MLP neurons of a small language model. Each row is named by its layer, matrix (gate and up: input weights; down: output weights) and neuron, and shows model dimensions 16-111. Each number is 128 + 32 x the weight over its row's rms, rounded and kept within 0 to 255. A neuron's up and down rows have the sign that makes its largest values positive.
Before each neuron's rows, "fires before" lists the tokens most often just after its 100 highest values on Wikipedia text that the model never trained on.

fires before: "s", ","
L3.gate929 [ 89 205 107 159 104 146 141 169 181 116 137  97 186 140 176 190 164  90 104 159 101 188  86 155 163 148 112 116 105  91  89 176  87  76 115 137  88 106 111 121 112 116 140 113  97 107 173 155  96 104 167 108  86 117 101 178 156 141 135  81 122  93 102 163  84 146 107 155 165 114 100 193  73 139 175 143 117 138 193 135 142 126 118  93 190 104 158  83  98 148 113 103  97 181  76 127]
L3.up929 [159  98 120 165  83 148 129  89 115 170 184 135 107 152 130 131 140 105 152  72 132 154 108 120 103 105 183 120 101 172 164 115  64 124 157 139 100 132 139 115 100 152 159 124  74  95 179  67 110 133 146  63  81 173 116  91 120 135 115 129 112 107 132 134 110 107 132 114 106 108 163 178  73 122 191  82  99 109 127 126 142  90 156 148 155  89 181 142 122 152 245 152 117 194 114  84]
L3.down929 [191 165  70 152 177  92 213 143  36 146 164 108 181 121 126 109  89 107  69 119  96 123 136 117 113 146  86 151  91 109 120 139 141 153 110 144 118 112 184  89 165 109  94 106 132 125 116 137  96 108 124 105 181  79 187 171 122 119 125 138 150  91 136 215 146  49 140 148 166  94 118  94 171 101 174 118 161 117 176 109 140 141 133 141 155 159 140  98  68 100 129 144 171 119 100 114]

fires before: "\n"
L3.gate559 [179 119 158 129 129 152  99 185 138 206 177 114 100 101 148 147 144 126 107 119 129 140  99 159 140 140 117 158 157  97 133  92 123 140  93 100 103 158 115  82  66 148 114  96 147 124 117 181 173 159 152 144  78  83 146 122  71 135 128  72 127 118  81 181 170 103 105 132 135  78 154 180 110 142 154 135 178 100 136 164 119 112 125 102 179 153 113  68 162 108 109 124 144 176 130  75]
L3.up559 [151  98 122 161 131 161 122 129 113 189 179 142 131 134 160 110 125 115 144 146  97 134 136 191 127 151 125 116  97 126 122 103  98 109  89 104 137 166  90  77 170 143 111  86 152 111 159 129 139 150 154 149 129 127 137  63  94 117 147  62 208 152 137 153 164 112 149 148 136  83 142 137 136 137 192 137 124  93 149 109 100 136 147 150 163 144  80  99 146 114  93  95 119 173 167  83]
L3.down559 [146 125 187 133 137 136  58 124 173 140 102 111 166 167 130 114 123 134 126 149 136 170  89 111 123 144 162 116  94 163 100 152 104 129 171 152  77 111 144 141 144 107 107  95 100 113  96 209 140  73 152 110  85 109 118 145 118 178 112 124  93 151 142 140 105  99 157 104 175 140 116 120 161  66 134 138 109 142 115 117  95 121 172 172 104 189 187  73 109 101  82 116 149 119 126  56]

fires before: " ", " Goals", "\n", " Apps", " −", " %"
L3.gate946 [168 152 136 180 129 104  96 145 121 173  78 156 117 109 158 103 130  74 105 119  95 155  51 127  72 128 154  93 192  97 116 157 134  94 129  55 121 132 128 132 105 146 175 140 134 201 208 103 185 117 139 121 178 132  74 154 126 118  68 118 173 123  98 155 136  75  81 150 165 108 162 154 136  82 124  81  99 102 107 145 202 133  68  85 122 148 130  87  92 162 108 148  88 132 167 133]
L3.up946 [109 126 224 106  81 114 144 103 152  67 144 140 149 109 132 165 117 127 179 128 134  72 148 126 127  87 126 124  98 193 133 116 124 176 138 126 144 121 119 116 119 138 133 122 126 148 140 168  66 121 166 133 131 199 137  88 128 134  94 110 132 162  87 135 105  67 129  64 191 109  84  84 126 122 129 111 161 237 117 112 187 173 104 117 107 110 154  92 153 133 158 157 150  71 153 135]
L3.down946 [ 99 149 102  59 156 146 142 151 140 154 200 115  88 135 160 149  73 170 110  94 158 129  88 116 143  85 115  72 134  64 111 154 107 118 122 128 161  96 112 126 130 162 160 163  78 102  80 201 162  83 158 124  97  77 137 150 159 114 104 113 103  75 136 140 115 176 146 154 144  99 183 119 169 124  97 120 151  83 151  59 163 117 121 122 148 155 176 124 112 145 109 150 133  95 110  98]

fires before: " as", "\n", ":", " the"
L3.gate418 [122 166  77  71  87 138  84 139 149  71 145 156 141  98 114 102 112 153  99 107 134 110 140  90 166  65 167 134 122  70 113 144  94 154  50 167 120  52 137  92 139  87 187 154  90 140  71 125 117 175 125 159 105  86 159 115 192 159 183  96 182 101 113  90 120 151 158 118 137 170 129  89 100 137 111 163 161 131 118 155 126 138 147 106 153 125 148  87 140 166  91 128 100 126 132 139]
L3.up418 [115 147 132  88 111 101 101 142 158 122 137 145 134  85 122 146 138 100 118 173 157  75 108  84 105 142 151 109 107  96 137 141 182 170 100 120 132 107 120  87 120  90 142 117 142 119  93  73 113 166 125 173 116 159 130 146 142 130 179 131 185  84 133  19 111 111 143 135 112 113  98 139 120 162 120 119 120 132  72 124 142 103 161 154 139 150 109 111  70 172 145 165  88  93 149 117]
L3.down418 [160 127 104 137 157  81  72 154 141 101 114 127 134 155 107 155 153  98 114 154 135 150 138 106 116  86 147 145 129  93 142 129 128 151 158 170 127 103  42 124 135  83 109 168 107 110 181 142 184 171 171  90 141  62 127 175 144 151 174 137 174 135 124  97 115 117 163  89 109 172  57  98  95 136 126 119 130 121 146  88 100 156 141  91 129 191 156  59 132 121 122 180 140 183 123  82]

fires before: "\n", " The", " In", " —;", " ", " He"
L3.gate481 [110 130 120 153 171 138 109  95 102 136 118 164 121 121 146 169 120 133 120 127 101  99 129 104 162 161 114  68  94 133 121 111 200 124  99  84 136 107 125 190 132  99 142  95 150 141 114 149  44 112 169 107 135 110 107  80 145 165 150 138 129 114 107 118 111 153  83 159  47 133  64 134  99 205 179 135 101 151  74  90 126  69 100 117 111 135  90 158 118 100 137 133 148  84 140 167]
L3.up481 [ 50 126  86 127 105  90  97 132 143 129 139 158 120 128 138  97 135 124 139 159 139 167 130 158 123 165 125 158 151  37 119 101 140 106 106 119 114  70 149  99  99  89 142 184 139 121 105 148 191 128 198 138 173 109 173  58 124  64 196 152 156 123 128  55 100 140 122  91  85 146 161 149  87 189 150 131  75 103 117 109 121 131 150 131 132  96 133 168 144 146 146  87 134 135  95  92]
L3.down481 [ 89 130 116 104 107 138 160 159 127 159  91 160  99 160 133  95 149 120 143 105 111 143 120 146 131 122 230 160 154  99 150 133 140 115 176 108 134 174 141 158 137 127 126  99 152 180 164 100  89 122 182  97 140  75 100 158 117 177 127 138 101 147 198 100  91 170 125 115 103 116 113  74  99 145 132 118 130 144 101 130 102  84 112  85  75 173 154 115  94  93 138 115 110 176 170  96]

fires before: "\n", " on", " as"
L3.gate994 [109 166  94 160 134 135 105 140 127 106 135 159 105  74 133 142 220 152 111 153  83 122 126 132 170 157 141 151 154  88 103 157 111  91 136 107 151 129 110 167  64 120 105  82 141  93 143 158 129 127  86 160  88 197 134 121 119 117 206 116 151 103 113 122 175 154 176  94  96 131 116 165 172 127 170 123 135 140 108 132 167 104 187 201 128 180 105 154 142 184 171 165  79 159 162 137]
L3.up994 [149 171  99 114 131 149  82 194  88 126 108 108 134 113 118 155 160 142  89 114  89 106  99 157 159 122 139 166 144 134  94 137  86 110  66 104  80 111  93 146  91 174 106 133 177 122 189 164 178  88  94 143  74 162 169 152 114 180 160  87 166 130 103 181 239 170 101 114 160 138 100  92 189 124 127 156  81 170 141 121 190 136 161 105 133 113  70 167 112 132 111 170  83  66 136 106]
L3.down994 [167 137  91 148 146 121 107  95 124 140 109  51 136 124 136 125 140 142 124 100 144 123 103 111 122  42 193  75 126 101 124 121 106 182 108 178  78 116 138  89 179 113 104 173  94 183 175 142 114 120 108 119 109 135 139 100 145 152 163 126 145 161  88 101 155 130 120 125 106 106 108 122 166 180 115 167 147 168 141 132  88 100 154 143 125  83 166 139 102 136 132 102 129 131  94 190]

fires before: " that", " the", " to", ","
L3.gate932 [ 90 165 114 177 144  91 106 109  56 111 129 106  80  68 130 151 188 151  98 147 134 148 155 120 122  96 136 118 104 150  91 194 160 117  70 111 149 121 129 134 103 125 132  86 115  77 141 150 134 117 125  78  72 142 145 145  91 159 174 144 183 119  95 124 145 138 127 143 108 172 128 156  98 101 110 125  90 110 139  89 133 163 116 138  69 160  93 124 144 127 154 124  92 114 133 151]
L3.up932 [105 139 151 175 177  76 111  91 103 127 124 137 118  91 136 136 165 153 111 162 149 122 149 118 130 101 144 118 123 152  94 170  97 107 125 126 153 126 125 103 127 135 146 100 122 102 149 145 109 120 150  71 105 159 186 131  81 175 120 157 145  91 116 137 126 140 130 125  96 208 128 141 128 136  93 152  99  82 127 101 111 190 122  58 106 129 129 154 107 143 175  75  83 115 159 131]
L3.down932 [107 148 117 103 174  92 110 143 150 137 128 112 123 192 191  92  82  77 175 139 124 116 148 184  64 167 149  96 158 100 139 118 112  97 114 164  40  93 175 170 128 150  95 116 164 160 108 135 109  69 107 139 163 111 128 147 126 114 189 134 152 167 120 157  91 126  58 212  87 139 211  58 101 110 108  90 145 166 112 140 131  51  87 194 133  51 125 130 162 144 140 178 147 120  99 117]

fires before: "0", " of", ",", " the", " he"
L3.gate281 [139 134 115 156 130 128 119 181 113 142 161 131 140  85 136 158 154 131 130 120 172 142 126 112 100 155 167 121 115 157 102 154  84 151 116 137 161 145 172 193 120  92  80  77 104 146 145 129 142 101  98 219  70 126 107 121 142 140 154 126 114  84  72 131 186 140  97 167 173 136 133 128 180 177 151 141 115 116 113 168 148 132 137 129 167  69 132 130 111  88 124 136 106 145 152 110]
L3.up281 [131 116 111 132 118 135 117 161 106 192 134 138 134  74 139 176 112 151 137 192 112  98 131 154 130 158 156 157 151 139 123 142 123 189 159 157 104 129 138 181 120 105  84 112 137 129 175  65 145  93 122 188  58 141  95 157 105 172 147 118 102 149  75  88 148 128 100 204 123  95 175 116 163  87 143  97 127 103  74 171  93 158  90 144 156  87 115 138 126  85  93 156 123 117  95 113]
L3.down281 [ 72 121 118 152 140  87 120  84 180 124 145 128 148 181 184 123 105 149  95 188 163 132 151 106 127 123 126 185 157  98 114 139 170 118  97 160 108 105 116  81 155  83 170 159 140  82 144 127 102 108 145 135 142 141 154 148 133 112 170 166 175 136 105  87 140 148 124 105 194 109 136  90 104  72 104  75 213  96  86 123  83  92 130 113 148 131 116 119 175 116 191 164 127 126 108 136]

fires before: " the", " them"
L3.gate588 [145 101 182 214  82 172 141 152 139 144 123 185  91  73 109  86 151 137 114 153 106 174 101 125 139 153 131  58 124 159 141 138 111 140 115 110 157 130 104  85  69 122 214  80 206 132 161 128 142 170 110 115 142 108 110 112 120 148 102  64 131  87 111 113 114 190 110 128 117 185 130 132 125 134 141 108 136  65 108 124 157 149 138 108 113 116 146 127 129 122 118 119  78 144 111 165]
L3.up588 [111 146 169 170  84 147  85  94 119 114 137 114  94 148 107 136 115 140 155 166 158  94 153 138  63 160 135  64  93 195 118 121  61 152 175  89 142 139 130 192 127 143 145 106 171 106 157 119 117 105 165 158  62 181 103 130  86 129  92  89 138 153 137  79 135 130 106 149 181 126 132 172 164 112 122 214 127 106 123 117 111 177 100 137 154  79  98 103  85 160 152 110 113  87  98 228]
L3.down588 [177  85  90 145 152  83 158 116 108 203 119  91  50 200 102 140 174 120 110 157  69 166 101 181 137  86 172 144 130 131 129 119 104 102 129 183 109 171 129 162  81 149  87 170 146 172 150 156 150 136 154  98 177  84 112 147 136 104 158 154 160 134 174 123 183 142 109 204 173 130 162 160  81  81 107 116 123  76 157 107 156  67 148  65 140 139 118  93 146 153 104 164 112 152  98 114]